{
  "n_layer": 14,
  "d_model": 192,
  "n_head": 3,
  "n_kv_head": 3,
  "head_dim": 64,
  "d_mlp": 192,
  "vocab_size": 512,
  "activation": "swiglu",
  "norm": "rmsnorm",
  "norm_place": "pre",
  "norm_eps": 1e-05,
  "positions": "rope",
  "rope_base": 18800.0,
  "rope_fraction": 1.0,
  "qk_norm": false,
  "attn_scale": 0.125,
  "bias": "none",
  "tie_embeddings": false,
  "parallel_block": false,
  "init": "uniform",
  "init_std_qkv": 0.0361,
  "init_std_o": 0.0361,
  "init_std_up": 0.0361,
  "init_std_down": 0.0,
  "optimizer": "muon",
  "lr": 0.00991,
  "lr_mult_o": 1.5,
  "beta1": 0.95,
  "lr_head": 0.00615,
  "grad_clip": 1.0,
  "warmup_steps": 200,
  "schedule": "wsd",
  "decay_fraction": 1.0,
  "decay_shape": "linear",
  "final_lr_fraction": 0.0,
  "batch_tokens": 32768,
  "seq_len": 256,
  "doc_mask": false,
  "z_loss": 1e-05,
  "train_tokens": 237600000,
  "steps": 7251,
  "dataset": "wikipedia_en"
}
MLP neurons of a small language model. Each row is named by its layer, matrix (gate and up: input weights; down: output weights) and neuron, and shows model dimensions 48-175. Each number is 200 + 20 x the weight over its row's rms, rounded and kept within 0 to 999. A neuron's up and down rows have the sign that makes its largest values positive.
After each neuron's rows, "fires before" lists the tokens most often just after its 100 highest values on Wikipedia text that the model never trained on.

L4.gate54,224,170,227,183,214,203,222,231,203,234,222,213,186,201,177,182,213,196,214,224,206,204,224,197,221,190,208,215,208,206,166,183,244,184,205,191,163,181,213,204,167,183,200,233,216,192,191,184,196,189,170,178,183,195,167,203,204,201,192,222,158,215,228,183,247,219,233,171,183,232,228,191,172,208,239,214,219,203,206,159,190,191,180,197,186,192,185,200,204,205,226,186,246,199,196,220,224,202,199,194,203,204,189,195,215,212,231,160,195,201,228,211,188,217,195,219,165,209,226,209,211,179,190,218,229,177,214,179
L4.up54,187,185,182,202,216,176,215,163,196,220,208,239,184,212,197,211,207,220,195,197,238,183,181,214,210,211,207,192,207,212,200,204,210,218,163,195,150,200,212,165,200,175,210,202,214,165,196,205,174,175,216,232,241,207,184,200,206,206,191,203,237,218,196,201,197,200,163,232,228,172,184,220,171,203,192,179,188,180,223,200,205,183,163,185,192,220,188,207,213,189,162,239,187,211,184,208,204,194,210,190,206,223,168,211,187,187,177,225,219,185,197,236,177,204,189,203,189,180,183,197,203,185,216,188,161,188,188,173
L4.down54,178,215,193,193,167,196,212,226,219,242,196,179,229,186,161,158,197,192,218,175,209,207,204,200,185,156,193,229,213,187,179,205,204,210,222,196,152,191,204,202,191,217,218,179,185,225,179,218,185,220,183,213,218,206,206,211,180,212,203,195,187,177,176,180,223,216,182,177,203,240,193,207,209,207,192,181,206,191,176,166,222,203,239,201,220,215,221,145,181,190,201,203,223,231,159,180,234,205,173,194,222,228,185,191,211,223,230,210,160,228,179,208,185,169,198,229,166,201,202,212,180,174,236,209,183,218,180,249
fires before: "d", "v", "p", "t", "c"

L4.gate119,206,206,174,197,197,197,200,242,217,183,192,179,223,194,189,191,231,163,221,214,219,226,191,196,209,176,206,212,176,217,202,190,198,207,200,205,178,203,181,186,196,179,199,178,164,182,206,193,195,221,167,224,194,198,171,165,184,212,195,201,205,202,211,177,173,209,200,138,217,200,209,182,201,183,176,217,195,214,230,207,194,164,190,192,232,203,191,224,194,196,210,210,172,182,224,213,197,196,189,210,194,205,172,203,230,188,208,218,229,232,206,181,205,190,175,183,191,171,160,197,229,252,231,216,213,183,224,229
L4.up119,170,236,190,192,194,220,170,199,223,164,172,202,194,207,180,202,204,184,238,193,205,186,229,200,182,211,188,228,187,199,201,215,198,159,209,205,223,168,209,190,204,165,203,213,194,182,218,205,150,213,206,218,198,230,208,166,182,199,210,164,242,196,196,222,228,186,223,191,175,188,197,215,185,158,198,190,223,173,218,176,169,189,189,220,192,213,203,204,191,218,185,181,193,239,225,178,244,190,161,198,216,210,234,187,170,217,177,232,220,188,196,187,209,220,250,202,222,206,212,188,185,190,180,223,190,199,179,172
L4.down119,200,178,210,198,247,181,187,181,194,174,205,202,206,198,188,170,209,216,215,212,222,216,203,164,178,213,234,193,208,228,180,222,184,211,207,206,185,201,205,205,193,194,180,221,200,216,199,223,213,210,198,184,140,241,192,225,199,186,176,213,189,219,188,210,160,188,220,171,188,211,198,211,194,178,192,202,195,211,217,195,197,206,175,164,162,196,172,202,200,208,214,231,177,190,202,191,203,155,210,210,157,232,158,191,214,227,204,195,188,196,194,203,158,212,191,189,217,170,195,192,221,249,184,203,209,210,218,215
fires before: "k", "d ", "k ", "op", "er"

L4.gate74,186,200,199,213,219,212,218,202,186,229,231,213,226,221,224,193,200,193,182,146,167,187,176,202,201,199,227,191,176,202,217,199,207,231,208,192,234,206,204,180,241,205,193,237,185,185,203,208,193,211,179,156,178,203,228,196,167,196,192,198,203,219,235,212,201,229,259,195,215,219,223,204,181,187,203,204,211,247,202,223,171,169,190,186,175,166,182,181,219,193,196,230,192,227,202,182,199,182,187,218,187,247,195,171,194,208,216,236,205,206,174,147,228,178,197,210,212,218,224,204,186,196,235,178,178,216,205,170
L4.up74,167,168,239,209,194,207,180,242,177,163,198,196,220,213,196,198,174,200,184,167,212,223,163,208,193,187,195,206,163,189,212,237,198,229,199,188,215,194,199,180,238,184,201,220,213,206,194,228,178,184,166,190,194,160,256,172,174,210,218,187,205,229,220,173,243,247,215,206,234,175,212,211,210,187,229,194,185,235,207,204,232,210,161,181,208,199,177,225,185,190,196,204,189,200,176,191,181,199,203,177,191,212,186,197,172,182,176,196,163,205,223,206,202,227,178,237,181,213,196,203,174,207,207,194,232,206,195,164
L4.down74,209,185,169,204,184,197,193,189,193,195,184,192,187,207,194,194,197,225,181,208,202,190,222,206,193,172,197,202,244,216,186,193,209,214,194,195,210,208,175,179,209,180,200,203,218,196,230,173,189,211,193,207,217,224,197,240,204,226,201,208,219,210,164,219,214,194,200,206,199,224,206,189,235,211,225,180,202,196,168,198,189,169,193,194,192,219,192,194,198,204,233,193,165,143,213,172,208,217,174,207,215,204,173,180,208,207,230,202,237,217,191,195,197,173,188,168,198,220,186,229,166,143,176,200,204,183,168,230
fires before: "\n", "of ", "and "

L6.gate121,201,210,201,181,186,195,191,194,225,211,196,243,199,193,217,201,180,169,181,155,206,159,270,210,195,217,192,184,191,215,210,166,161,205,221,238,182,232,196,190,201,225,207,221,229,187,206,187,199,222,175,180,206,208,165,213,194,222,235,186,167,205,174,215,167,198,211,184,204,210,197,178,182,193,190,192,212,208,198,212,195,181,211,210,204,202,208,218,205,202,156,200,229,184,250,222,210,200,193,209,178,168,184,191,163,208,199,232,179,222,204,215,221,194,208,206,200,225,193,163,191,177,196,211,209,213,196,189
L6.up121,203,170,179,214,204,209,199,206,177,209,199,225,194,193,175,179,182,183,190,206,185,197,215,199,192,218,219,211,133,187,210,176,205,188,181,227,207,207,216,207,176,200,233,184,198,177,214,188,182,177,203,232,180,210,182,204,227,210,215,174,183,210,184,182,232,157,166,207,218,213,202,173,179,195,205,186,244,211,158,184,162,228,188,201,204,188,217,208,235,172,184,215,156,220,196,240,208,159,153,190,171,241,205,204,150,203,186,210,182,217,198,197,177,215,172,214,185,197,207,229,179,216,181,206,227,171,190,193
L6.down121,176,195,202,201,176,204,188,177,201,189,229,200,215,182,175,207,220,199,170,229,230,217,174,200,205,192,215,177,204,185,181,196,199,205,196,222,175,193,188,220,195,196,186,210,207,194,249,198,165,222,220,172,231,170,185,196,213,182,207,175,155,221,251,177,183,218,201,188,224,222,196,194,219,209,210,202,199,192,191,217,194,166,201,220,214,203,190,177,211,222,208,179,189,223,200,207,202,204,173,215,152,245,171,226,177,215,217,229,198,225,193,201,218,203,179,203,184,243,217,209,194,184,212,192,211,216,212,231
fires before: "- ", "\n"

L2.gate71,192,213,169,205,182,222,212,207,195,222,201,169,219,222,250,223,203,196,193,205,195,154,174,218,180,206,210,196,164,203,230,187,220,217,198,170,237,217,211,181,205,188,168,259,185,218,219,205,175,168,247,203,215,228,196,210,179,195,229,193,188,214,172,227,202,196,211,206,190,206,207,212,194,206,224,235,184,198,202,215,212,187,207,223,176,212,182,194,205,215,171,189,235,198,209,206,191,200,204,188,189,196,225,198,173,206,227,199,190,199,183,209,210,163,180,201,196,195,194,212,226,215,185,219,195,184,244,182
L2.up71,219,215,208,190,193,167,231,219,185,164,221,199,231,163,196,216,241,193,227,237,205,182,191,216,175,180,222,201,177,188,202,211,213,200,202,173,245,249,204,205,205,210,218,210,199,225,205,212,220,206,185,191,196,196,197,196,200,211,155,178,180,181,171,202,210,236,172,219,203,207,211,208,214,188,211,218,195,207,213,201,200,186,192,203,230,225,195,240,186,213,184,183,223,224,211,221,230,200,176,186,191,215,218,234,201,177,218,163,185,178,231,180,220,207,241,215,169,204,194,209,237,201,181,177,251,202,222,193
L2.down71,197,222,185,193,172,185,186,179,205,179,222,186,218,191,176,195,223,167,231,221,178,199,215,213,200,209,188,210,175,201,221,232,196,215,192,196,184,205,224,205,259,152,199,196,204,233,186,253,179,183,198,224,164,253,219,188,169,223,182,200,173,170,170,202,189,181,190,213,206,230,204,211,208,217,178,186,212,163,209,193,213,203,176,220,170,198,184,197,189,234,191,156,193,217,193,196,191,203,189,163,222,215,208,196,205,186,215,159,159,183,205,201,246,170,184,182,179,199,168,222,202,197,195,203,181,215,193,190
fires before: "l", "v", "it", "l ", "li", "ar "

L2.gate189,170,216,173,222,178,211,189,191,191,195,203,198,226,201,212,240,214,220,205,190,214,173,178,201,170,193,176,236,220,215,168,206,183,198,205,203,219,198,193,186,170,227,214,226,188,179,223,215,189,194,250,173,196,184,207,187,237,166,205,228,194,173,196,218,213,220,199,212,186,211,220,190,215,215,226,207,155,190,216,181,224,198,207,191,228,182,211,183,206,232,230,195,189,238,199,193,212,206,183,248,188,200,221,192,189,204,232,196,179,204,195,167,175,212,217,178,205,177,217,199,209,175,203,202,191,183,215,167
L2.up189,137,207,198,197,150,211,175,217,184,207,193,210,191,215,199,200,198,204,201,200,228,204,234,206,171,209,175,199,187,211,169,221,204,207,194,230,195,210,195,203,163,173,187,191,196,202,212,202,176,199,202,218,223,200,198,218,220,210,180,201,179,231,150,162,207,195,196,225,175,223,190,222,235,188,198,203,196,224,222,224,227,192,218,206,203,148,224,199,226,166,220,209,236,210,201,216,215,198,241,191,183,180,193,185,177,178,188,211,204,251,156,183,198,204,225,191,220,199,219,215,212,222,195,161,186,184,181,236
L2.down189,213,178,218,215,211,240,197,174,202,178,245,192,173,234,222,170,209,171,179,173,242,199,168,165,179,181,184,222,170,200,212,192,219,202,204,173,195,216,199,200,191,218,204,167,193,209,187,179,176,178,204,200,182,197,211,206,176,243,205,187,169,239,208,202,220,209,180,199,185,224,184,178,213,202,211,202,210,177,176,208,192,200,194,202,167,218,175,213,192,218,176,181,185,182,189,203,184,178,214,196,207,226,209,205,162,174,203,210,190,167,168,214,193,174,170,206,218,239,191,200,189,168,171,169,216,181,187,209
fires before: "y ", "s ", "ip", "ing "

L11.gate95,198,203,225,231,210,197,235,188,200,190,184,205,199,174,187,188,176,200,206,210,205,222,177,234,169,195,192,187,202,212,220,180,202,204,200,202,175,214,240,223,215,219,185,216,204,211,229,221,183,217,197,186,175,187,163,205,227,211,231,186,206,201,157,199,191,213,194,187,199,171,212,180,193,214,170,204,217,201,202,172,179,249,206,229,230,183,206,203,201,219,191,204,193,207,219,153,153,173,214,208,220,184,192,256,172,212,201,167,185,221,184,195,185,172,181,226,198,224,163,161,214,193,222,195,226,192,200,210
L11.up95,207,183,168,179,180,184,203,212,205,187,193,211,213,213,198,205,207,227,201,206,189,193,187,213,226,168,199,190,168,203,200,187,190,174,201,207,203,185,247,214,194,191,173,240,224,226,169,183,195,198,158,206,169,193,187,207,201,212,187,207,179,169,204,213,254,221,197,225,165,199,203,192,185,225,182,164,221,215,183,191,212,175,200,177,176,195,190,194,171,155,204,214,206,193,183,182,189,177,189,213,241,183,204,186,201,193,203,160,244,210,206,215,189,214,218,228,195,217,161,159,188,205,179,180,198,175,181,228
L11.down95,179,245,222,203,202,177,197,190,210,216,190,218,235,179,196,220,186,197,191,195,219,238,223,205,207,184,203,174,206,209,208,200,180,201,199,223,205,180,207,199,205,158,232,223,219,211,157,211,199,238,171,180,189,204,220,225,220,179,185,196,217,139,219,207,207,212,189,202,207,239,219,226,207,223,217,157,181,198,171,156,178,218,212,205,201,149,177,180,195,185,219,212,221,178,207,184,225,185,201,204,196,236,190,203,193,233,213,195,176,228,232,201,200,185,191,215,185,195,185,217,248,168,214,188,233,239,243,184
fires before: "ent ", "ent", "ve ", "ou"

L4.gate84,158,190,173,214,191,205,201,190,203,206,181,228,174,183,197,197,181,171,164,184,177,199,189,203,192,175,230,224,217,173,199,179,237,199,188,174,232,222,176,177,198,198,195,244,233,189,223,199,169,216,183,203,191,197,227,205,242,173,203,192,187,209,210,191,176,206,174,211,221,209,237,170,196,185,213,210,243,209,236,208,203,197,202,218,188,208,204,208,226,233,193,199,186,206,196,211,199,222,190,213,205,219,221,172,183,174,211,245,185,213,184,166,165,205,199,202,203,247,183,211,177,217,232,207,171,235,207,206
L4.up84,217,192,187,193,151,182,223,188,210,226,208,188,225,179,223,210,200,200,238,194,198,225,212,203,197,191,199,204,180,213,209,212,172,246,187,213,213,225,198,195,217,198,171,231,224,182,179,188,228,212,195,222,171,207,193,231,193,196,188,184,202,236,187,195,195,243,152,176,220,239,197,236,222,179,193,240,177,240,197,180,220,190,211,215,188,192,177,186,217,159,185,208,197,196,215,199,229,183,190,168,205,217,164,195,200,220,191,178,191,208,176,194,225,198,231,189,201,182,205,211,224,193,183,192,195,206,191,235
L4.down84,178,210,190,158,213,210,198,210,200,216,212,203,184,195,183,202,206,197,204,197,213,198,206,210,183,200,198,183,175,189,192,214,207,196,163,153,175,189,185,172,193,206,210,235,230,171,182,192,178,181,198,196,212,229,228,207,181,225,169,188,185,233,196,254,204,215,173,205,216,185,192,206,211,198,238,217,195,234,232,183,173,198,212,197,199,189,226,216,219,191,201,169,225,207,176,192,181,225,190,196,227,205,222,150,172,172,180,203,212,219,192,217,182,213,212,214,159,187,193,191,161,171,201,203,188,198,184,193
fires before: "\n", "\n\n"

L7.gate39,185,203,228,219,185,203,172,162,181,230,182,173,202,174,185,189,199,182,202,196,193,188,205,205,235,190,176,184,190,197,167,174,207,230,207,173,185,216,206,210,217,157,197,244,197,159,194,220,207,183,189,193,223,191,186,211,210,220,198,189,202,214,208,180,217,169,242,177,192,200,177,209,214,173,184,178,205,168,192,181,186,216,202,169,222,203,220,185,261,180,167,221,224,203,209,186,177,214,198,249,233,173,190,189,183,199,173,191,197,182,162,210,193,194,197,200,217,181,207,166,215,199,229,204,183,196,210,170
L7.up39,165,208,217,191,198,215,187,182,161,226,193,243,193,221,229,202,181,200,193,193,233,185,207,180,222,210,183,211,185,232,147,198,194,194,207,210,214,192,192,189,210,199,188,200,203,211,188,218,236,185,165,179,199,252,197,232,206,184,211,162,212,164,224,185,155,183,188,202,222,191,203,223,197,219,195,197,155,183,208,177,194,209,197,219,212,237,206,142,212,195,198,213,211,203,233,214,169,198,198,206,205,240,204,212,196,183,209,234,193,182,206,194,212,246,199,203,185,182,249,181,202,210,212,188,191,186,205,164
L7.down39,207,185,207,233,214,196,183,211,193,247,202,137,241,219,210,168,186,183,161,191,207,182,199,217,188,156,212,224,201,208,214,220,180,177,201,201,206,223,187,221,192,198,245,205,192,212,180,157,179,186,190,193,191,230,190,208,188,202,223,193,188,212,182,184,177,169,237,210,180,212,190,224,215,229,226,180,220,218,220,226,194,189,211,185,202,192,218,208,209,198,184,180,221,210,206,194,236,192,211,175,222,205,206,173,225,216,199,149,198,203,207,164,171,200,214,181,176,210,205,210,182,184,240,172,172,198,167,194
fires before: "t", "m", "on", "d ", "d", "of "

L5.gate64,233,188,216,192,195,231,168,195,193,185,169,199,216,231,225,202,214,209,198,208,237,176,227,170,219,166,193,212,183,186,185,213,199,203,244,211,155,206,235,237,207,187,174,161,230,236,197,194,201,197,207,223,198,204,200,210,243,196,181,201,206,218,197,206,172,156,199,218,198,234,208,219,231,223,169,199,205,173,192,191,202,233,184,201,178,195,236,204,169,196,211,208,237,189,229,215,181,173,215,214,214,205,209,194,188,180,209,171,202,225,195,172,176,201,212,169,187,187,193,211,190,209,204,186,194,200,233,187
L5.up64,175,171,234,198,183,213,214,202,210,214,209,238,181,193,203,196,160,200,232,219,217,179,171,169,234,192,194,199,211,226,166,188,198,196,181,192,165,202,221,159,171,156,182,168,202,196,190,232,190,199,182,159,179,194,212,185,218,201,228,151,189,229,199,197,188,202,189,203,181,177,204,191,197,230,236,220,192,206,186,190,209,236,219,178,201,190,216,194,165,213,204,207,164,210,192,207,208,214,214,163,184,187,207,194,173,190,188,220,170,196,203,195,237,221,194,220,228,188,235,172,213,207,221,188,185,194,186,185
L5.down64,200,198,184,202,202,176,183,227,199,240,199,206,230,194,201,193,192,211,178,227,216,160,189,185,199,187,205,219,161,176,207,179,172,187,203,200,162,178,189,214,190,247,203,191,184,151,225,221,206,192,178,199,220,204,197,196,183,248,202,189,155,179,156,220,243,201,168,231,216,210,208,217,177,204,231,175,177,196,193,186,182,193,182,215,231,199,209,229,210,199,182,187,197,207,229,234,213,215,210,178,214,212,193,230,167,212,198,199,168,173,215,195,175,206,201,197,174,203,205,216,182,181,211,217,194,208,210,188
fires before: "d ", "t", "h", "n ", "d", "t "

L10.gate132,201,201,215,221,218,192,178,172,191,237,165,159,219,188,201,202,199,200,203,212,191,211,225,213,196,190,214,178,254,180,184,166,186,225,208,198,229,183,213,227,182,195,237,221,179,207,193,190,166,189,201,171,193,191,180,200,187,200,184,171,230,192,191,183,204,207,235,182,169,175,224,170,200,218,162,241,201,189,194,226,192,203,250,218,200,194,236,185,205,181,224,223,211,176,209,155,218,237,197,212,200,210,200,234,209,208,222,228,220,229,178,201,182,193,239,182,180,181,218,197,219,208,230,201,221,181,207,193
L10.up132,200,182,193,205,210,205,184,210,181,184,194,190,206,199,196,191,191,175,209,199,206,234,220,176,205,190,213,196,169,232,214,172,226,181,231,197,196,177,196,178,224,217,197,197,186,181,175,190,202,194,182,160,207,199,201,184,189,206,182,190,207,201,201,191,168,224,248,269,214,221,188,213,199,229,245,195,184,198,206,202,228,211,225,191,207,177,244,192,225,225,187,213,194,212,174,196,190,209,200,205,197,200,198,191,225,208,216,187,187,221,210,187,216,218,203,213,178,205,217,155,164,172,211,212,250,185,188,158
L10.down132,201,180,207,157,166,177,210,172,196,217,186,201,195,178,215,225,151,195,220,219,185,218,190,187,197,215,199,214,195,184,203,189,184,201,198,189,211,214,174,187,206,190,261,189,216,206,173,199,179,206,221,176,202,213,208,161,218,166,188,244,195,167,202,194,198,212,190,176,198,185,206,174,241,214,224,206,170,187,206,213,196,201,198,188,185,218,240,189,254,214,217,208,204,162,216,203,180,207,188,208,216,189,183,208,170,218,206,197,228,217,197,200,202,200,171,186,225,209,188,224,220,197,205,234,224,197,218,166
fires before: "s", "d", "st", "g", "k "

L10.gate15,193,182,199,203,187,216,177,182,214,201,190,183,169,159,207,196,197,175,227,212,165,212,215,178,206,215,202,209,239,183,206,184,182,181,227,226,200,175,197,240,187,218,188,174,236,179,214,228,248,201,174,173,226,172,242,229,206,186,181,168,202,201,220,228,208,163,195,205,186,206,184,191,169,241,243,242,204,190,191,190,178,215,188,193,183,222,236,222,215,188,190,191,171,216,237,197,190,182,217,208,207,173,197,193,186,186,195,168,244,203,214,208,214,224,200,203,201,190,203,193,227,216,201,209,221,174,164,188
L10.up15,208,191,215,170,218,191,225,213,203,260,213,170,167,217,239,193,200,215,205,226,197,204,185,223,175,217,206,191,195,196,200,155,180,178,170,196,189,182,172,175,202,206,175,196,228,203,203,179,210,189,168,210,166,203,205,186,162,203,214,198,231,224,214,186,214,200,203,207,217,224,204,196,192,203,183,192,181,229,218,209,182,173,200,205,250,177,214,184,203,234,168,223,197,176,205,195,226,206,166,195,180,214,177,187,193,237,216,186,196,162,238,197,164,205,177,183,234,177,208,171,226,194,223,222,200,207,164,219
L10.down15,231,222,242,197,185,168,212,197,191,155,211,203,177,185,235,222,211,182,206,173,214,223,218,147,216,196,239,215,197,223,184,221,163,207,180,232,181,192,191,173,177,178,184,182,253,205,212,185,194,173,178,165,206,206,208,166,212,172,178,191,221,211,160,206,209,147,211,176,191,205,202,232,205,219,216,224,208,183,197,203,192,209,199,176,241,191,220,224,200,196,246,204,179,214,202,207,200,200,171,188,230,174,189,200,216,179,187,220,222,196,210,184,194,227,228,196,221,210,198,181,214,181,208,214,207,217,239,170
fires before: "ear", "en", "p", "er", "d ", "ul"

L6.gate155,213,248,215,190,187,182,188,176,182,225,169,201,177,178,223,252,221,158,134,187,189,208,170,170,190,178,214,228,196,156,227,200,164,144,176,165,203,208,181,199,178,176,194,239,216,181,172,169,198,210,190,176,170,185,189,211,197,183,223,171,230,194,180,220,168,208,181,224,165,225,171,175,220,213,197,228,215,181,197,217,205,183,214,206,189,204,209,220,199,221,169,193,166,214,189,233,216,184,190,199,206,211,197,189,187,185,202,211,175,185,207,215,207,185,200,205,198,194,243,216,193,197,196,196,200,187,197,205
L6.up155,229,216,234,184,218,198,204,166,182,183,203,176,184,174,229,230,195,199,192,200,166,189,196,197,173,229,181,198,215,198,223,195,212,195,202,215,202,225,200,217,216,208,177,184,188,216,162,205,220,214,207,171,218,234,175,193,199,180,200,231,191,190,199,227,208,216,192,243,169,219,244,181,194,195,187,195,178,185,224,227,228,218,184,211,204,215,213,231,185,208,161,195,178,199,225,210,173,195,203,194,175,196,234,230,189,228,173,180,196,133,231,173,223,186,179,194,197,167,210,215,190,236,186,169,241,215,228,207
L6.down155,212,216,176,198,205,193,172,171,225,191,220,201,142,188,169,226,180,205,171,209,190,168,186,201,194,187,171,142,237,183,223,189,217,204,184,163,209,190,204,206,203,208,204,183,224,195,199,214,206,183,209,159,208,223,166,161,210,224,184,205,220,192,212,207,215,224,182,198,186,215,189,200,212,207,213,209,187,186,239,183,186,162,237,203,171,178,195,205,227,208,182,207,213,235,211,161,198,226,181,233,190,139,215,187,172,198,199,201,197,209,163,182,179,219,195,184,192,172,194,178,213,211,194,228,189,167,163,208
fires before: "at", "ity ", "al ", "e ", "l", "it"

L7.gate105,193,192,185,181,174,225,183,237,198,231,198,220,180,217,226,185,183,188,182,188,204,182,218,195,195,197,164,207,219,186,176,181,182,187,194,203,171,211,212,197,220,195,195,165,208,212,214,216,194,215,247,229,214,215,189,189,238,223,175,166,153,176,241,212,191,191,229,218,196,184,213,167,192,238,171,215,217,216,178,186,210,183,230,238,206,158,212,196,177,197,170,206,195,189,174,221,210,167,185,211,206,203,174,209,222,224,228,208,185,204,210,188,212,189,196,213,174,213,194,189,201,191,202,180,202,207,190,202
L7.up105,220,193,197,201,165,186,194,196,188,197,174,243,218,202,215,228,213,203,222,204,225,175,194,187,185,199,193,184,236,217,170,182,236,193,197,228,189,244,225,199,194,205,231,232,189,193,212,189,209,210,211,193,214,204,229,197,215,203,186,166,186,220,169,188,201,153,183,219,233,208,204,171,204,179,227,197,207,178,196,205,226,200,213,184,209,201,231,169,165,216,200,206,205,253,198,199,195,215,161,208,171,212,179,206,208,220,237,181,201,205,189,209,198,181,200,201,206,190,204,203,197,208,179,227,223,201,213,224
L7.down105,190,176,178,220,217,224,212,182,198,239,217,166,208,217,213,176,202,181,194,168,213,232,200,196,174,176,220,205,218,189,198,205,214,165,230,233,203,208,187,184,181,222,183,210,147,224,191,177,203,223,216,218,213,199,183,196,178,189,204,179,195,211,212,145,146,193,195,196,218,202,193,204,175,209,202,195,220,217,172,180,205,187,203,196,229,206,230,228,186,195,220,202,216,202,195,209,187,193,177,232,206,208,194,238,213,168,198,198,194,183,200,203,225,154,208,215,197,198,229,179,178,198,195,147,173,185,220,247
fires before: "- ", "g ", "st ", "h ", "the "

L2.gate147,213,183,166,168,195,184,158,197,196,205,172,222,213,196,191,228,234,177,186,221,185,220,207,210,223,172,200,183,211,215,182,194,198,230,223,221,171,206,184,217,185,222,236,187,198,218,189,220,193,212,193,179,171,220,209,214,215,213,200,178,218,149,227,210,164,183,199,181,235,177,227,197,209,180,191,192,169,170,205,217,221,228,199,240,198,210,208,191,229,195,191,215,191,178,170,195,220,213,205,227,199,187,178,211,159,198,203,220,196,227,230,208,217,227,187,174,206,210,158,200,196,227,174,184,202,211,202,206
L2.up147,226,190,196,217,214,213,153,211,183,202,158,230,210,231,195,215,181,207,198,203,191,211,240,204,179,199,197,192,188,177,203,173,185,182,207,183,152,204,200,246,207,242,183,183,201,239,197,237,232,168,188,210,190,220,209,191,189,193,188,201,176,215,215,184,197,198,215,205,222,206,183,226,205,188,215,193,218,169,185,227,231,195,229,191,174,162,213,204,170,217,215,208,190,176,180,188,163,174,156,193,181,176,186,196,168,189,180,200,216,186,201,243,208,195,187,211,218,248,197,194,172,223,216,185,191,211,214,183
L2.down147,192,191,187,184,219,208,192,190,207,238,199,238,183,207,188,175,195,193,184,211,214,176,206,194,201,201,205,207,213,228,226,184,157,212,166,221,229,210,200,176,200,183,181,200,179,202,220,194,171,209,199,215,193,207,197,192,180,217,187,237,213,164,218,202,182,232,191,222,201,188,225,185,218,210,207,169,204,214,184,182,196,215,173,231,188,175,231,175,183,178,205,178,159,221,227,157,193,202,160,217,159,190,210,233,240,217,199,198,184,198,187,189,217,168,219,174,168,200,215,199,212,179,205,216,214,209,187,258
fires before: "- ", "| "

L11.gate150,161,167,190,176,222,218,198,196,191,212,187,194,175,201,165,232,208,205,160,172,211,183,192,202,177,222,196,210,212,215,187,159,189,209,168,205,205,170,202,233,213,210,215,199,191,204,177,218,216,200,175,244,192,186,229,180,218,174,156,199,226,213,239,188,208,219,164,202,203,196,210,201,177,176,219,204,226,169,186,232,186,200,192,188,215,171,207,217,191,242,199,247,199,201,210,153,221,186,212,200,214,178,183,156,179,206,188,213,170,205,221,193,224,213,178,215,217,211,224,178,204,182,187,163,191,192,190,167
L11.up150,172,227,206,194,178,201,214,211,170,218,188,197,192,206,188,170,198,187,238,179,194,191,219,193,216,167,227,221,217,192,205,192,176,214,188,180,224,199,201,203,176,238,198,210,201,221,204,204,210,188,214,212,215,216,219,220,179,227,174,187,233,224,180,206,201,204,186,195,213,189,203,193,200,188,218,223,215,200,195,196,166,229,191,171,216,209,171,219,246,185,209,183,227,177,197,197,183,225,207,251,181,185,175,168,172,209,153,129,201,176,172,192,211,189,227,218,197,218,210,211,206,195,201,172,204,188,181,162
L11.down150,213,172,193,213,210,199,194,188,212,191,196,228,211,231,187,232,221,193,181,232,183,186,236,227,204,200,203,181,169,192,221,217,222,192,189,188,198,199,193,198,237,194,191,225,192,139,184,228,218,231,202,172,204,216,209,217,187,217,183,206,198,215,228,239,177,193,186,164,217,197,172,196,150,207,218,194,201,192,183,187,187,170,223,185,197,234,225,208,202,208,209,213,208,198,215,176,224,188,182,210,211,197,204,202,189,175,163,202,249,157,179,184,205,200,192,200,184,206,189,149,205,173,226,195,175,178,205,209
fires before: "\n", "\n\n", "s", "y"

L7.gate45,196,183,225,210,197,210,189,194,217,178,194,208,187,183,210,209,253,188,202,179,202,247,231,202,210,167,188,231,222,218,223,181,196,192,215,192,197,162,216,221,201,150,225,223,175,182,190,189,174,233,165,206,203,200,174,160,177,188,195,213,195,204,163,166,195,184,202,204,209,223,190,210,196,181,179,210,208,205,210,206,209,168,195,194,222,170,210,188,220,189,168,224,190,219,185,171,218,206,231,205,186,174,186,164,179,204,169,181,235,184,195,206,193,218,195,209,188,219,215,203,217,219,174,209,212,203,246,181
L7.up45,167,187,207,200,188,227,176,184,193,204,191,168,178,191,147,200,174,166,236,208,218,218,209,155,219,181,167,235,212,198,170,192,228,191,192,187,194,192,198,204,257,207,183,202,209,192,197,233,214,192,201,198,201,223,184,179,208,183,181,215,225,213,239,208,194,214,176,179,160,240,206,209,210,165,199,191,220,198,229,214,198,197,163,197,205,206,219,219,214,216,148,230,204,214,229,176,204,215,199,190,218,201,184,232,217,205,176,165,220,213,213,189,208,194,218,194,206,170,202,201,203,211,225,230,184,193,206,178
L7.down45,203,216,214,200,201,203,211,195,200,193,193,222,196,225,157,227,185,220,200,167,193,189,173,179,195,195,161,212,181,202,208,220,167,156,199,201,209,187,183,190,224,220,211,204,217,212,199,212,221,251,205,208,201,224,181,204,199,204,185,201,186,208,244,172,196,209,184,188,155,190,193,208,202,187,220,198,162,217,243,192,226,185,209,241,214,162,221,192,191,229,175,206,221,152,223,217,191,223,214,202,193,216,166,241,189,200,205,188,223,162,189,219,190,220,189,218,222,179,228,214,193,213,215,240,216,200,185,188
fires before: "g", "k", "i", "il", "k "